Weights of a small GPT-style language model, trained from scratch on English Wikipedia: 7 heads of 64, 333M tokens.
MLP neurons of a small language model. Each row is named by its layer, matrix (down: output weights) and neuron, and shows model dimensions 0-148. Each number is 500 + 25 x the weight over its row's rms, rounded and kept within 0 to 999. Numbers have three digits each. A neuron's up and down rows have the sign that makes its largest values positive.
A block is one neuron, or neurons of one layer that tend to fire together. After each block is what it responds to, as a language model described it from the Wikipedia text at the highest values.

L7.down587:500510512481519508529493466571473493506484486495488489489415505491483509482493520486484493544488488549514452487476530500459517506490477468530503490467461500542517514471468515497537476483502524525525497508501498458503475481494510487493500517464507505466506517478504547511517502527502473475528487447539501522465460488516477506526511526494550539446513460529490518528476475466479528488442544496512512516503473501519455477482503483468477480558499499472
L7.down608:490456495490490471519501489468512486500499522506539516459480487490530464524526471483483509516523529468524465498500479515473491513518504507483491514518468519448495512484468559492499511492542485533506488495480549540495463499532488473515502473534547474440567508439470488508439501536509422517459467459494473527515534456474489467537523488526513544517456499526443500551488519475514522514494522547522480506540511473510458490531515473475517531546529493505
Responds to: Foreign proper-name pieces. Word pieces inside proper names and titles, mostly German, French or other foreign ones, such as Institut für, Bergstraße, Un re; also World in World Championship or Exhibition.

L7.down128:547506496506515514517486456429489496506504505497465528480470517481530470473480491505523476549491473514517465511521558533515526496516486496472482534486480524476486463507462496499474501472502493475495472485472520484487439528473544475527517517473499495505477512494473477505471500553516473495479489480477500488504481452514524486515527466501480524468485535484501512482504474518483482475532538496520504480528540537512482520482500482476530483544516524520
L7.down1078:520488540488499472525479506508475550460529554494502529495504518505508484505522473530487477507464466514509520499534538516518533554459520502501479514497483446503524498551488555453468492502515512484474530506526502507501542497484516496492497516513502455526535516483486525517562504529488506495457490513494473549450503523481519488534510520495469472480496496497530482570515489522502502476475479464529501496523503505482474501471499519513492495518477492510
Responds to: Century/decade year digits. First digits of years, decades and centuries after "late", "early", "in the" or "a", as in late 1990s, the 19th century, a 2015 review.

L8.down46:487499478475521512490475476601471502516523507527514520528511527489493502482501515523508480473478444498522511502506501493500492475549491515514537483478487514531494506490467480507472448450482514547459484493482482523478543482507515568514496463535504509507479497473522490514488492491546508525538536508511514512506466507506506505463506475514464527480556515512503510504529504502451490478534483501527508477490522520498504505512522487513505480535448526524
L8.down157:470513516515493534514524558530524488514506474452492531513528482535539497474535509464515466526507544486524581444499478537498475484532518502487488510486506445435534537486511464504539482519458462496499481508502469544482465521467508521508493518504436500521528514502492513482489469518500504496485478514528537467483518481509467461477508484536553485539510492478456534534516484528496454492483505491456532500477490519453487468502517504484475513477513509518
L8.down196:480474493495472531488502526476483493537543506497531473494498448533513508523474556469538538457494509508472470499510501546499512495471491474521498530516453502496544479513462508529463497495529524508475520535491531475492459528483462499537498454476479521488525506523546456483528484475483490491499488483486513458482527523550518508541530481510494518468464492493515476509487497527515518495495476511500470500535513496511472473490501446513457488516512557564
L8.down278:467550531547505480509524466470528496526483530454451478479485459515488492513506499529485488532515515486559511495494504514530490475523493488484485508467477480522496494528486485469492460518502494517503498491491519511523508451528509538461482500512485484498439491493459498492495532482553514532527493555502445494506499489560499521488445471486516484518551512426480559476452472480502510518492517516507446506442510508493486483475488522458521508476467494473
L8.down575:503497502498535458476529454484484503534489491499569504480485519485509503487482494493504489516526548473508495507459492490493508515486456485497547530505472533495498481533537510512466492489499500520540504508531499474469492470481509530470480498497484460496479525515565499492483506472529465516512523479493518504510525495487508485463519506497506504490484520522534502530528495467492475500487445530530445472512535508555507474500524500499499521535507497459
L8.down637:477493546480514513498502504485476476500518494490511506490503507514521501517540515485511465478487505480501534493459466483485473549525565500545534513497490523505511512506532507493531501493555434479486469444500488540512464496428523502512506540512494527577477471509487491501526484449499526518504524537518499464459487484516520475486481512493500475482549557488483499475482515525506518512488476528488453531517528507481500487519489502533463514555516490536
L8.down733:453520492456493488484483509517528499509447517532524476471522481524502499508526524488535507503493492509509520532532496480484492514518512460446513517473494487516511537462467503502515507488531434488484496500503478489470532507462457469506500495498489436538480491530521493513498464507510501525508526526525495503462493516459467471481518532486525471486466538501540483489441545451490507507483564470463527500477502509523524462497508459543509500472480498528
L8.down1203:534514499493512481517478489550474518485495504530487506525493480493481501451504492549505513477506489458534510484528526503511508541520474501453475499542531498472519481517463478447475498494482509462555495512513523489474535539506474459520528515441468498561502468519506512510483488514462485514532528498513528445472498544467491532503483502541498499503541494472508489468509489544506464488533496492490508480477507499537519509501491525554510491495491482524
Responds to: Mid-word foreign name fragments. Subword pieces deep inside non-English proper names, often accented or special letters, such as Bergstra-ß-e, Fenerbah-ç-e, Dzerzh-ins-kiy, Herná-nd-ez.

L3.down317:537482486537458503541496479522511472494479513453529474478488511499500492521551505493498502508467528490494512513504504516490515511451478488515502518484491526549519511510505491470465555508537537476506465504499512508526509509497477521467507509482469509518519491491505554493470488515534483492461476499495529510528486532478479496538485513490549524495469520549472551466506495489503496499495461487483516530480479502486500518484492490517487510511502495529
L3.down964:551523484501452516490527491500464470477509552493473497525516532513476501552489474509490474493488514536492506481521515484511512495489497477488488504493448545505465466494511533470535546458532482498513522514470518533479484503512457475516524528488509488464520526472508484491490451528464535493503471504508506496508518498514516466483477537488539516498494508517507478510480502516475486515513495474514445443518500516530474492494492532551505486541546497488
L3.down1104:536528480494531496490493517562493455486498497516507497499516487483499522459507494511495470503533480503492462515511478492514503510476541504458507480483493526522533495500535532510550500517505514534481433536519506483459488476531502476536507500535495478499515500540548487498496493516495507458492548490474461462514518484481475529461507492492520485457467516480490502477521548511527511490488523480512432473489518434485496468475499523499479495502486537516
L3.down1112:528502515445509494506443508571509510511457484517479484518481530495474520517482491489544484470581527485504501497486489497482491497471520493517525500534463485482534478475535537516465549497492562483501501510520513502455459487468502456454517446503502505496475481505505422473487483528542502506499465501484522486498537521487465525504544494508469532463483462518506547493503487474497499510514515464518470481493531551449475482485542539479496499519485506500
Responds to: Word starts and sports roles. First word-piece of a new paragraph after a blank line (R, W, D), mid-word fragments (tw-in, sl-ow), table cell separators, and player positions (forward, midfielder, quarterback).

L7.down562:530534425498521488550511544469477505508491497523431524511448508508523487513477475527503513523483516530497517494481545511509465488491482498501532480543529474531502494481461511529494499558490521473497542509518497511516496480450569508510525514472521493533540480447510494485500473479499480499514468541520529532500496531488483505511549482522487501490504449511500505477489563551545509482486477516510525488546458482468523495455467497491513433457510520470
L7.down1053:558479479479474529538482459381478525506501468486536497475528452476478501502443493458450527525490500461519584530494500541511474513508499492524501516514549494499517485522466520519500530533477510508556528512487493539492461500537526474502541473519493485523487489496491502531500510476475505507503461519466486532493558502492494494530483514489505456526532471465515512463481522520494438527500499507476494517474490527485483512496538516521504511495491546508
Responds to: Clause continuation connectors. Connectors that open a new clause or predicate after a noun phrase or full clause, such as ", which", "and", "that", "who" and "where".

L3.down145:508479524505534531500493437481550491498511541466499523495502538500513516482523477513466482504564499534512465513516489489479501535548512516463500507545480520493515516487519533500512507549525497501502488531513484490497516472479522502508521520501515506564497464498481490549501518511522549469486559509515485482504493521509492526500500522519477527498495533510494526539523481531483460487525479493504523530474508458476508460524475521469535503511487501528
L3.down792:454475517514490504499482492545499510535510505525527499533497490452435449499495460511463519510485520450490544531545481497497490471481476495516541481532489516487467514546512502518506503469528458494496508512564470511511448527516497523497524494490464515487500493500519476519483496487481500542474499506514505485494517522487471512493488515479483474493520486497491488514521504459483516502502469511464498518506491448483554469529495485483501487486540487553
L3.down991:491530463486493477567506464499531482533529464492496559526505499484521543465495466490474470512461535526494507496518458510496523477493490558548527508529504495493461519519508491523533495464521503502503477511491507550535515518507488512511527480524510502467513516506463485466508471526444499543528484478458560513465508498496502491536535488506488513524529509533489499508515471492499560502500499477513508526458508487515500513480524450514493494509497543484
L3.down1177:504488495491508503502536505581493453508517494496534502534487497484552456485479497490473539502499543514504514492516508493499516479467511535520445458503534485484555506519500523521515538463476496482542520552524471520496482501510499509520513512485528509465528560466496461505514475528509499518509518513492511507429506552467483534487502477511462501487529489483491510470529507496513512517507471504501513528514492462524498490496563512515513504506470465554
Responds to: Mid-word continuation pieces. Subword pieces right after a short word-start such as in, rel, for, as, like in-clus-ion, rel-ies, for-b-idden, as-ks.

L3.down437:552492496505515500490463502458502515497487486517472500522508491494477498515501522474493475486481506539506503495571536518472490499492476499540477476516505497501519468483455490471494551539516479492484507533543548479504517475490489536448516440474484490524499460493489490524521486485484475504579529501501494516495513539485496548483503521496496529533509482520480498470521560480424448510520474479506502519465500498504538464515523462522540485546498496549
L3.down630:519537503503545530520526503462508510521504459508566512510519522482506477478504459477481513535531518497475551515475536517507485485530467449462468479493493482491498521476456483505503482534471497539524511500544486501489537519526462447527485519475507543501525509495564529519501481496503491486500449514497509511506505574501485467457486527507492479524484510482494496523508519515493462506508467468452510517487510522489485528503493473512560509498471552491
L3.down655:453486480531494496495526454480511581497526527495515522528511466496504503498515497522496478493513491499513492531488515469505473516480503503503519540509543507524498514482525484518497510515503495523512496513473521508436498511511497499533481528505479534476480508501514511497503470512498479491501468468521538529496497496479456497510509513474478507534498511518499512521486535507495438498479509517516473560507492480477497514514459454508491491503505494518
L3.down922:518531467464474457484504534531512498501510535507491507458449495508496498499477520465506514444507527491471453511493494515504469525544510507486498523513493512497532463471495487492486504521500530500473497535512506487510512521513501490487483550446517484463502521522508488502498427484517490519508527501502491479506495554523505480495514479495518494535502489516512500493496546490468482521487558445482504491511516509546487545498489530477484505497515522506
Responds to: Coordinating conjunctions after items. Fires on and/or and comma-and right after a closed item, often a quoted name or list element, as in "Bullet" and, Senate and the, chains), and.

L8.down194:492486513500494531511533502509519453512492494484525505507580504471482470510523510476461500561509505478491507538534480489467500486511476492488500518517462477498466517500515503496470506479494463497482510521489492460542488487514504507524491506521493453495467542482500463516496543497476511505482512486470535505488465519462490490449495459524484527478515548511487520491492543480557526538522461531472493458536489520520479472500530538496561453471517481557
L8.down421:476510496511530486493467478511526509485458493477473483479490523497523506531503500515531536491511475465506509479479458504481468516463525508506524478502520490463542520515507469465499486520493555518466541525476535504488513499489521495527542506471505505452493481478498511480469503508500535480518538510496473515460478468490534488540487510507519514506556484477472498490528492485518517444534475494542504525552504489508530467487503509514499441524523500486
L8.down573:488504526503519546515500529621477497494496522485442477481508493496512516489544467498479471500504436518448481480504534482511493469515495533513517541487489538491496498471520511490473492502524532466467522488478508530477532486490532467548549501471570484506527471532489483511442524498494499521494515501500521497481487539480475466459510478471498529519465560495483521477472498517492474467544485504524518461549470511513501482477450478484498499486535525504
L8.down612:479503492512525504523531486522483507548502512502513516476508488508555475488494519514519544463499496491499472519476475481480532539503503548474551460464501496493424496500486540469491497506509522500491508518485540548464535512501496497560528539521534503539483576515502483469511481490512509553494474506519523504502494486541498477501501493514506466509496492522486494477472487482520452511555506497457499498517517490481487515510510486500473481516513498526
L8.down849:482525469483490547465462528549490480502524515529465505489512512473511498536446502509506462514501465491535540521502492555485500520494503514497543525519502500512525538508508512498493492509541537513483504529471514525517507450475520495491495494491499512518511482515513533496516515490457476484479502508516488484458501451494513449558485447501515515469474516493506545492478510507511507490514509513473479533490497510552496504525504553518476511483513488501
L8.down1076:570532489497477464472525539442530519488513449515509497488476509516479496513523537475511537436512494436541508461438434481494529519521481497457509483490527468523517480469506498503501520484471508482512482481500483456505521518470459490490492492499521484494480514480498473520518493492491500502492421534500485469553487542504510529528473546509486517484518532503513519532492521510498479528476502499546483551504540459462526473485546498505485498466529498504
L8.down1201:501518531536514489502499487528506474448510483478540546510505485528478479444490555500543463499479501472538507543502509476505480512503526539495512472519449505534532541517497484540483510475521495466486506483465495495449503479483500486523529492526520498498512488460510522530489515472520447511519451485522533484493516529496566524517514481503472498452522508498451466513485497503499528505538490493510452494531536549503483450472491514490500500506496511488
L8.down1209:471496509526538514536478484414502478512483484485540518507498464530494518505514538484544534507497510502493489492496497473485460506453479518519551496533471524495513520501480519487490492484482516503498508437480471493491451539451482502533479448526465520498494493470454460516505528485467459476486478473448479467546491523491549474494485496525496507548492536485510498530508533491485490503495499559503528508513484488483482505548494493511498485509525519478
Responds to: Decade digits after "1". Digit chunks after a split "1" in decade phrases like "the early 1990s", "1890s", "1960s"; also weaker mid-word fragments (myth, phenyl).

L3.down516:497484508533512513473491553526473511506500515448491466476467474525514489514463530552486488502525473458483507524495541461495510500500523532483561538556489543518504518518490519508514511531510472482479449539530522497513508510473509491494515501487503521515509499501526456510488474522504477467468502471507526513454481507495552487515477495503529506511536463502499485530492519526515504553481513511568470570492480532481445525491529508509486513536510513484
L3.down926:549495513512486494461483534561496518474483527483503474533542487516512549562482495529512511502491477493496470500503491461513544533470478497502509483483505494510506513526470476512510457508512489506487504480514505525537500489471534495475511459497479517504528547520527459516490525511483502475504526488452513504480523483493463524488513518473479536501489515484521540570511517470532488474480542493533482473532492508526525522483517507464515510495465485485
L3.down938:479471547488496512514498516514453473489478481519538503509520511509515533516485501486498494475503553508477516475520505481478527470496487553481563488520504475489512528448453503525499483534475506488471469505512497477464442509522546488525515493512541484482508579505484468525521494508487500513465509506469526516510514508500486526529539517520506525485495518475532487464515504510539519515457522534464478549506523526471541536501476557533509563496510519482
L3.down1010:495510500489510473436510565501515468513480516538523490534487496485518511482525502515518502479500511531509524533474492551502521495512503527548543471513534514529514460481514471535512495508488455509508501487532504521518516525488516511476510553508541509511462490524515521470514492455506489501485535505491501491493516546504522481488476446464439483515505489519554547531483541527528517487466528467536488470512531508494519532526487499523488477507499499530
Responds to: Mid-name word continuations. Word pieces inside proper names after the first fragment, often after Le/L: Bergstraße, Leipzig, Lippe, Phoenix; also next words in fixed names (Stock Exchange).

L7.down92:474492487486485506462511524508514489472500509518438509482505492510473493483509535484501523534481504461484541520495522536502498476520501523504525508502508507523477488458505467489460539515497507514506473487486521503477503501500520435452535500523520492472508484477506526437525484509513467499526490481504448465475463499537488524481488495500543485453485512542517465482495479521465512572503521482532464526516460476482509475504513497455471476528448449499
L7.down738:524504529450507499454492522537466495534499528498461474517519544500529537485471490497546446563536530516514515539481488503485526514506503463496514515543521543499466488551533494521536486499440502521512522493473491507506489523535516541487493477517438498471481519505507454530478482484516469544488502457515452484516516497455454500520489503491501534542526509505482481504509504493494546532486480507481469490531535475477501541518551482513475498502484504481
Responds to: Sports career milestones. Words about an athlete's early or first career events in sports biographies, such as first (team), debut, games, red (card), and some stats-table and heading word pieces.

L8.down11:519466506535554508446501507499449516492547517496477546508540485447522499505503511480511527541486482505508495498492509513475520541529492528469441509482471561499521500520459538503471502471453524541493517511497515481547463495525488473525493493540491476524508459477450507499516494491488496460519490501488497492490502551503507506495527498487508494492490474516496479570526488497465514509517491506473570474500454521511545481507497484473514548516494487488
L8.down198:490504470493512475475444542449479478475489481517475504468504534503466480529495522514489564504531508481491489499519530519533482500493473504496501494532482531495523505522495502450445494475464525498519545485534457468532447491495543536499473483532464480443477537498530456519503518537467482523512555476531507516497522465513530458500473513487564496492485488474465533479495457498469522496496481468480475498507480521511506464504481504505495488482483517446
L8.down262:514492520513516506539486511514501490479485486501517460492515504510494520515480475514493506490515520501520552483499494520486505535509529508511537513512528488493490475493512511443511488473517515484485481533512504436473526464531475487537531511502551455460484465527500451522496475487455539525475517456476519519508534463499536452495513484508496518536470443490500514522505478503508484476538468503507517515494488473506498505499466515543466496494492513504
L8.down344:454523486531529503505485521451529510465506483504502493508492555518430515506522467479482496494509505519502509517515508546456534466513531499539495463524515444469480484500525480460523461483467534525551536506502496497507547542483496483492528486484487505492464454487526496501552502524497464501483492512501508493526518541501489513506507523493519502523488484506537525524491477489479463499513472492467500532495467559477533512477477501504493481457497527460
L8.down491:526515527495499503522490465573476531506500481533502501535515498472471527530543516486473467484513493515502552468490495511479536513531497500558512478524494489506488543509471544483509462508484488453487465523499510526463527530487462487461518461513515516514479521531506470507504488478459453499503510478508482490507460496524486502492527484488502478522488488488494542501478523505522543489513510491510504532500469536497467490465480507525479488473522471486
L8.down564:496475545532520492484531513507506508510509472567498467485487514500486513515486513501502528546547511507542528524499524522513482534542493540510507505525503519494538451481505479509500478512506518513536501471471535456497478512522494481492471442546506492541498479475516489525531471559526453493506466536523518509475488489482465510505492543469548470474504494494513484493524499525515451470482475473518490464468491500522488535496528470485466509519483512465
L8.down706:471549495515481478500530534463497486482461492502497483471495507485493486492483502484492501453518525481493524473493466470519468466455415506512498524511522480498525499495532494510541524510476497485523518487469513482490491516497485482522477481523463497483513492492530488496532469505517482501533490540523528504518537470512543466471534479497475511467511509499508471487476523523517497493518496474476488469532526463457503538501499501519464517486540489511
L8.down1034:474509507514528491512524512538517496473511492574508470508521473463473512492497512496458476494537514481471535489488525478480483469505504534526537477420508542516481519527501522471497563493481502508546474502503499516484534533511514480445455484515510490526509468506511477496545497526556495492495462490441498471501532488510479492505525511510498472461508462528517537515511513480527486486515488530509484524534538495479507563487499558526450500518501487497
Responds to: Word-initial letter B. The letter b or B split off as its own token at the start of a word, e.g. b|rought, B|rian, B|ethune, b|ullets.

L7.down589:496495478533502466531481447452501505508530476515506446499520524495473469566474490459508557517522508521502563479503459549513497470479457528508476518505515522535479488516488531482543499546484499543533530504487466491509518516491479486480517509497481509562495502505525481515547495497561494551513523483507517511521507497506495454479508479498537498500487492495479505460481523530533522533519490505482502494511502509475515522473492491525494503484511481521
L7.down952:511467475560514486521527531488523507556490522518496532506537517492472507482506517445535478472455472526496558497458543494518496514470532495492490515515489533517475519481497496485502505504498478537516531499490508498485543523503484488489476500495468491541496470494520512553542518549482519540495490509493498504470501487521520518450519517504494508528479486419483462480497493483513485469518501534520511515486483499484477529478518474473490501453499545522
Responds to: Word-initial letter B. Word-start tokens that are a lone b or B, often fused with a leading space or table pipe, in any text: Biscuit, battleship, Bronx.

L3.down122:469512521492475499522474469499493523530521501515540541508511490453527524506496497492524491513504496487486516454473473493494514483534495519464474520435511480476530503471471447496494486564515504497489508541490493469508521523525518502535465495487516502533515452486451441470500480543516555445499555489491501540527491462492501510466513479481506526495531507522539480517494450506442529530497486510505489493475479486464517553450507492476503508438473480501
L3.down435:486493489504493506487502507467494506487476501513455511527498488505514508514509491499542493473510495500507520493467533484492482489434465547488524489500502530487491488512524469501526497494463497504536521491491496507474496498508454451495497487521456503494494493506481445496506503511490523552503500484512504532508482448499558500504551512496541531457504498491531506499490507501511453501530485496532496478500486488464498541476483488498485492477486504520
L3.down566:471458508465534513512503512529454506517499477515509550502438497537462468516569489488531491497486506507501559538474494556531490509523534486501535544465531562504527492492571525521492474572504486515544489531478504492510519497518543521492492554528495516547489511479478505430437487534520487499511531533513491501494511511506492492461534502425455526521494455529535487513527526498478468512480558529520511495538506517480524482509481463517517466525513487483
L3.down1064:458541484488500501521534505525492474520503488545513493484468486498452509538510577518529510456507466530498503496515469508472509501481512540487502475516536502523478468507469484503487488487529457477527480493468519488507486493464491513482426464521497528445494509507468471525568513521481491535533478461502481521486506495533479486506507456499518500489533515498500516487515470533509447485524474510514499492504509515522495535467541490477449489477479497502
Responds to: Word-initial "b" fragments. Standalone "b"/"B" pieces (often merged with a space, "-", "a" or "ob") beginning a longer word, e.g. b|ut, -b|ody, a B|admann, b|ullet.

L7.down639:462526551485513516512521464509458517519503491523495511534504502478452500495487518512495528478476489505513517516528502517519513479468481528508506489494499508482493468534517488512481530529459504515499531511496492503522525484507505473472557517555484430477501500469475461508526500496480516511480499451442516493500516479498520499540480484530518495554477447539493535507488517512491511457485530490520497509514519543516521525493513533528461515474519530498
L7.down848:498516478505471473496515486512493499540519455532509521490504503482461474471497501491468535519491497528483539506523522481512510505512530485479551493510499514493519484499497477490491526512471513473506523501486514486516516512490525446525520459465477511477504516447514515497504512478512554548543500504538499477484470487534488532513540515463511514484517490480517498490544546475513491473504530486503497519505519532517505494495510480488420475480510466520
Responds to: Indefinite article "an". Mostly the article "an" or "An", often merged as "as an", "to an", "of an", plus "an" starting words like animation, Anjiki; occasionally other mid-word pieces.

L8.down72:520489501494501479493498464526484513508501491484563482545495479473509531538524509455497527505535463506469487488514525517533529517491477510536485480509492550521461497551522472519508488486489483523457470510538481493498532485493560492511482484474490508541498487477524506488520486506500521512522519457532514481532473497463442501488518474486528503542549510543472505532512498539528531487509496476491468491495476530509506539467517526526496487489504493515
L8.down97:480501467492529510536553517462523507497508475526493526492498478482485501466487436490507482513520505453468492488478496517500514463468507524515520507492507476538485511505518473513513500486492486474531509479492485509497481515548507433543513502470507484521509486513510518519543481498482492524482467494502497485527491489508528515511567482491442470473515494495478499518458441517494488478516485532542515464491467495537533514488482503513532557456525480516
L8.down275:506518523488500525508525469533462533466472462493517491515480546495480492468498527516539444484466504474486482477517536475504491469483502515482501513523465564445526498505483535490492472473478529529448523513456549523453516498510512497467459510476551524476487483501496492492475524479497508548524562527460539529491517506539511507501553517479497522500518503482523532578471486519464518536468496470492532470450540493515553475467512528482548501509517516502
L8.down276:545558506486476474506515504446507497517453475502484490473516507532500510503538523483548497541532528528485503520489475440494508512525519491483505483484473530525478509550495494508506476432492493510543525509475498558468490459544454565522529462504485508482508494522449472526496501524513470495490524499478481499494490500526464468451521466545507507476499501494453527512500499524474520487484495473509456500506487492553593524510503464518476472494507523499
L8.down330:490510480484467494507509510486489532518480520485479470511529520512527505506491496509512528526494536503452478492524522554482496492534517511512488511514471532501493516522520478450541513531554484504517504507485524523500546525533560472514525494536505505482516477493514541533464509499506519501529468514487476518497564479476493480488520498496512470529466544489554504531479493518476483566468552485505511533447497496500513516457511534490484486501486526515
L8.down347:503469526472523489561503558414473482494490527519526477524495579485505499506493477510539507530503512512507510526497451489478546491492535508522485495494534497477479522487494481512560550517502510524452490534495470539516492510483468491497540477516495470470501487465501493510474472523461482499489530459470487510530492515469482469504489483509470521463459494514496463516527444520463491487499533476522499493531482543551504484489499490502504528525515488501
L8.down510:454492513523500476490499543445532447481509471473444501511541465518486477486501528454469547497513455467496471521488497496493471468475496508484487521549504499536509512490488515489462513480470473455471523460528509515454464503506510505528519508520503520517478461516516449488481491466474462472514498512441482464556511528537510532513507482512454499518461528507486459514466481477477475503550491483476572487465479497507481483498501504487413513485518488528
L8.down1060:521479474501518498455486498457491505501494499482544502488478499496527497484492511515543491503513473467517498513484504485528485532515508520495544519507521539518506523494483528493531495547546487511513512513508505502506475471511455486490527521518530488482566487497496503487502495490490482490526486542485462481497527483510500531524474477496542483511522482435500474539516495515518441514479544486475494524485443492466514526501474477486513535478493532491
Responds to: Career-activity verbs in biographies. Verbs and nouns for a person's career activity in biographies, mostly sports, e.g. "He played college football", served, worked, appearances, debut.

L8.down5:462470464500525482490508544488480505529520484549510509511529534512477506484484486505526495499524503492502506518494466448523514494534433483500542508511486510509480481527508495550497451501507515472513489538478512495526484537484495476518467553541514472449512510518519470501512513495474519513506508445490495495499451475480482532516489446524490519520477484520521533544484544514520485488529497508557478474490525482494475493498497480532516505497495471501
L8.down150:512500483485522517491523487379513515496484504519510504543517476501470511521453498501514503516534522512478490516518501501492456521496557495503498497520440515526528496477496475529551493478471505493470482520523523472510482469527489500500510473526524552545517453535491520481461538517495507518533452493509474492478510481500487504455480501497528502436529528493476471477470523542477490487517484478488542469545446526484443475508534475469482549519552544530
L8.down242:530478526453492513533468482465482482473474496498527538488536489539466506537509487456488494506483461487483470515494526490534506491493532507458501556479476471452499487496504491488486509461469548469496491503492487458533512507491453513478481511528479437489465489486543477530543497532465492499507527503526496457506477501524533496518496464561483493506490540506462508507451480513521460497486510497503529516506494532524532527480542498526521500452511488549
L8.down554:506500476518519547536518486475519522480465541503511519489515484470523489513509505511442529492506507489487501474493504518470527507514478467451524544502528484491526481567484543490497520534482507475501493486489490484480471507485432488574515529492437519542462505500461497500504453444475488493524459532483491477488471497448501553478527525504508522481529533495547443511519488530508493518503496479482530530494574501460490451456525477490512456540496487511
L8.down743:492517491511436497570521522545496477509490515471529480482486447477465530503493494542506532508454476507463500531537475499504515503499524519471517463499481536515547521511535455506495468503528494527487499447513491508526503493510496522498500496512489509468505471506474470529513510474464495487524528484501499542491517453489461541533496496461458459485483481471454530446496519459537468518518530448520478488500490530478477512487504527484460500502507513537
L8.down1029:484488495508493539520528525496503468478523511538479535491510482475491510510515514465500510554529458512502511497518487557504517510507526450484494526514499502525477496487458504533423506495487471532471527492483501472515468469473491486504529495504463519450472544491481512511492504467505478516466472521486476473486490453490508547501523506524504520511498449512494536471545548510467529502499483521534527505469469488516497523471480500480460515473483494488
L8.down1047:478515476507509483491474493418478516532487468469508540459507510510472519501478511486497482549483523498525475476495514534517482501487535503453530529504476495520521495524542467499517566527526490562465486498535495484502519541530524551487576478538495463508479495478478512493532501502487475467497470488486421549491457514526496540444480489462496474528519525506529486494508537490509465489454505552478520463496474516507547505502503506500542467460511472480
L8.down1141:490461505500483452491514507530452446512499544545467477496525481456530472463492445527498474479479494513471507473498488536481515484511472511533507513554462527549495513511472501523523523474480511517466513477477463467553489551509511532494542512536488486520526501516499503483517497478478496524537481502513499484489508448505500535542473462457517467512504444486489539465493503543509478523499494452495481475488484501529510493458527460540465509527496443475
Responds to: Indefinite article "an". Mostly the article "an", alone or fused with a preceding word (as an, of an, and an), just before a vowel-initial noun; weaker hits on word pieces anticipating the next word (young, less, c-ool).

L8.down105:478507466494433506474460507405456482501476499508528528487512554555453517475536496488488576518481501466513495493457482502512495491514485518535510506488448523504499498488518516488496490496457496487481529500539520518488467447482523521477525544492525494503504511512481528515535513515493454515484508533468500468501521500541478527472474550476505493487507528472534513521486528541455515520516508524507508471497506508525504485475446478488504512487506496473
L8.down180:538479522496457472532502486550523467509510499510535508486521517506477489501500487462517499524536486488568543532474498480531511502494483500484507506523478499534440456493468547537484513561494481523498496520500477504497529521473460506517532524485488462535502497486504524512519473498475493498531508521485458492474489523487446488458480491547561517476499489514471507517513497522514478487495484501497522505503465503510503495510475494469529521503528534496
L8.down455:471503492501481513525502549391473515532498487520525479468458497439488524514476468558477477473484527489550524507459455521506499500492484491474482445513505527507468516515490489482538473497511493489501473456540527455535498510498516484467517505471515518475514483459497527487440496521472533503513469505486484506499484527582503518528526543498497509512540456522456494500504502480509484492466500549475496490483499510522492526525472494514467540486434490521
L8.down650:440536528485522530505492470432501541474535498509489507525515512524509494482495499469512454518485498478492500542508462559482509474484508514472521521550537511487499511472497474518464522548487463420488517462489468514492518542502464498532490496520499532453503446473518500451541451514521469499505485508497523514510514547537503517522524478519519494473494506503504514472531496534541475483484526506546494517472506506482487459524513490515503523464475509500
L8.down663:492502473490484464471514464413499518531479513473475479471495503501496497485488471482464504466494513486519484494483518501491472485486477485496528476577501514483486455474465484499501468517469498529520515516513471498490501501509525500472468505489491531526497482515509514559488490528516452489461447525488483491515512477426493519500514476495529472487491506486512471516525468528463511532453528481498542503474542505542478530505563524468527533499487463498
L8.down708:532484463512544558482537490421506514449498496501481515477501481471543529475487495486529548483512503496502525504514506512478470505518504491474472483463496457473519470478520531503507528545483488455533499547518514512508488513504461512486488471532537512507483480464487481522468466500493497509506484485466501500452494490499521496501512486473484465478510552501522527474480499473506539483518515506492514500465487493509530503484505458473475566480513501506
L8.down938:530500487476476483534503505393540551486507506503504534486503516460479492512532527515471513528493500498481477482448513504480482503511477501552457525497517465511499486499509492509513517485495490526438481489505525553508484517469534454485500513495473531536489498508475471478530502466491563510497529512508538461484539482484486518496470498489521508485515497481498514509488514486475536484488503489470488513515522523504505544472511498497500504510500535543
L8.down1101:465512455509533472470483508449464520454486525539499485462467564514502562483484513534491524526509482479512494519522459492504505490524532499529507525496465497510470485499504468483492508489504487522468488514523485516499504523527525474496494514464471494495456526485490510484517463498491487556524439483496520472509487513492480511510503468471509489476556565479476478567508465491483480482493500461511480520497464491521502504511497523516493551481479488481
Responds to: Clause-continuing connectors. Conjunctions and relative words right after a completed noun phrase mid-sentence, such as and, which, or that, continuing the sentence.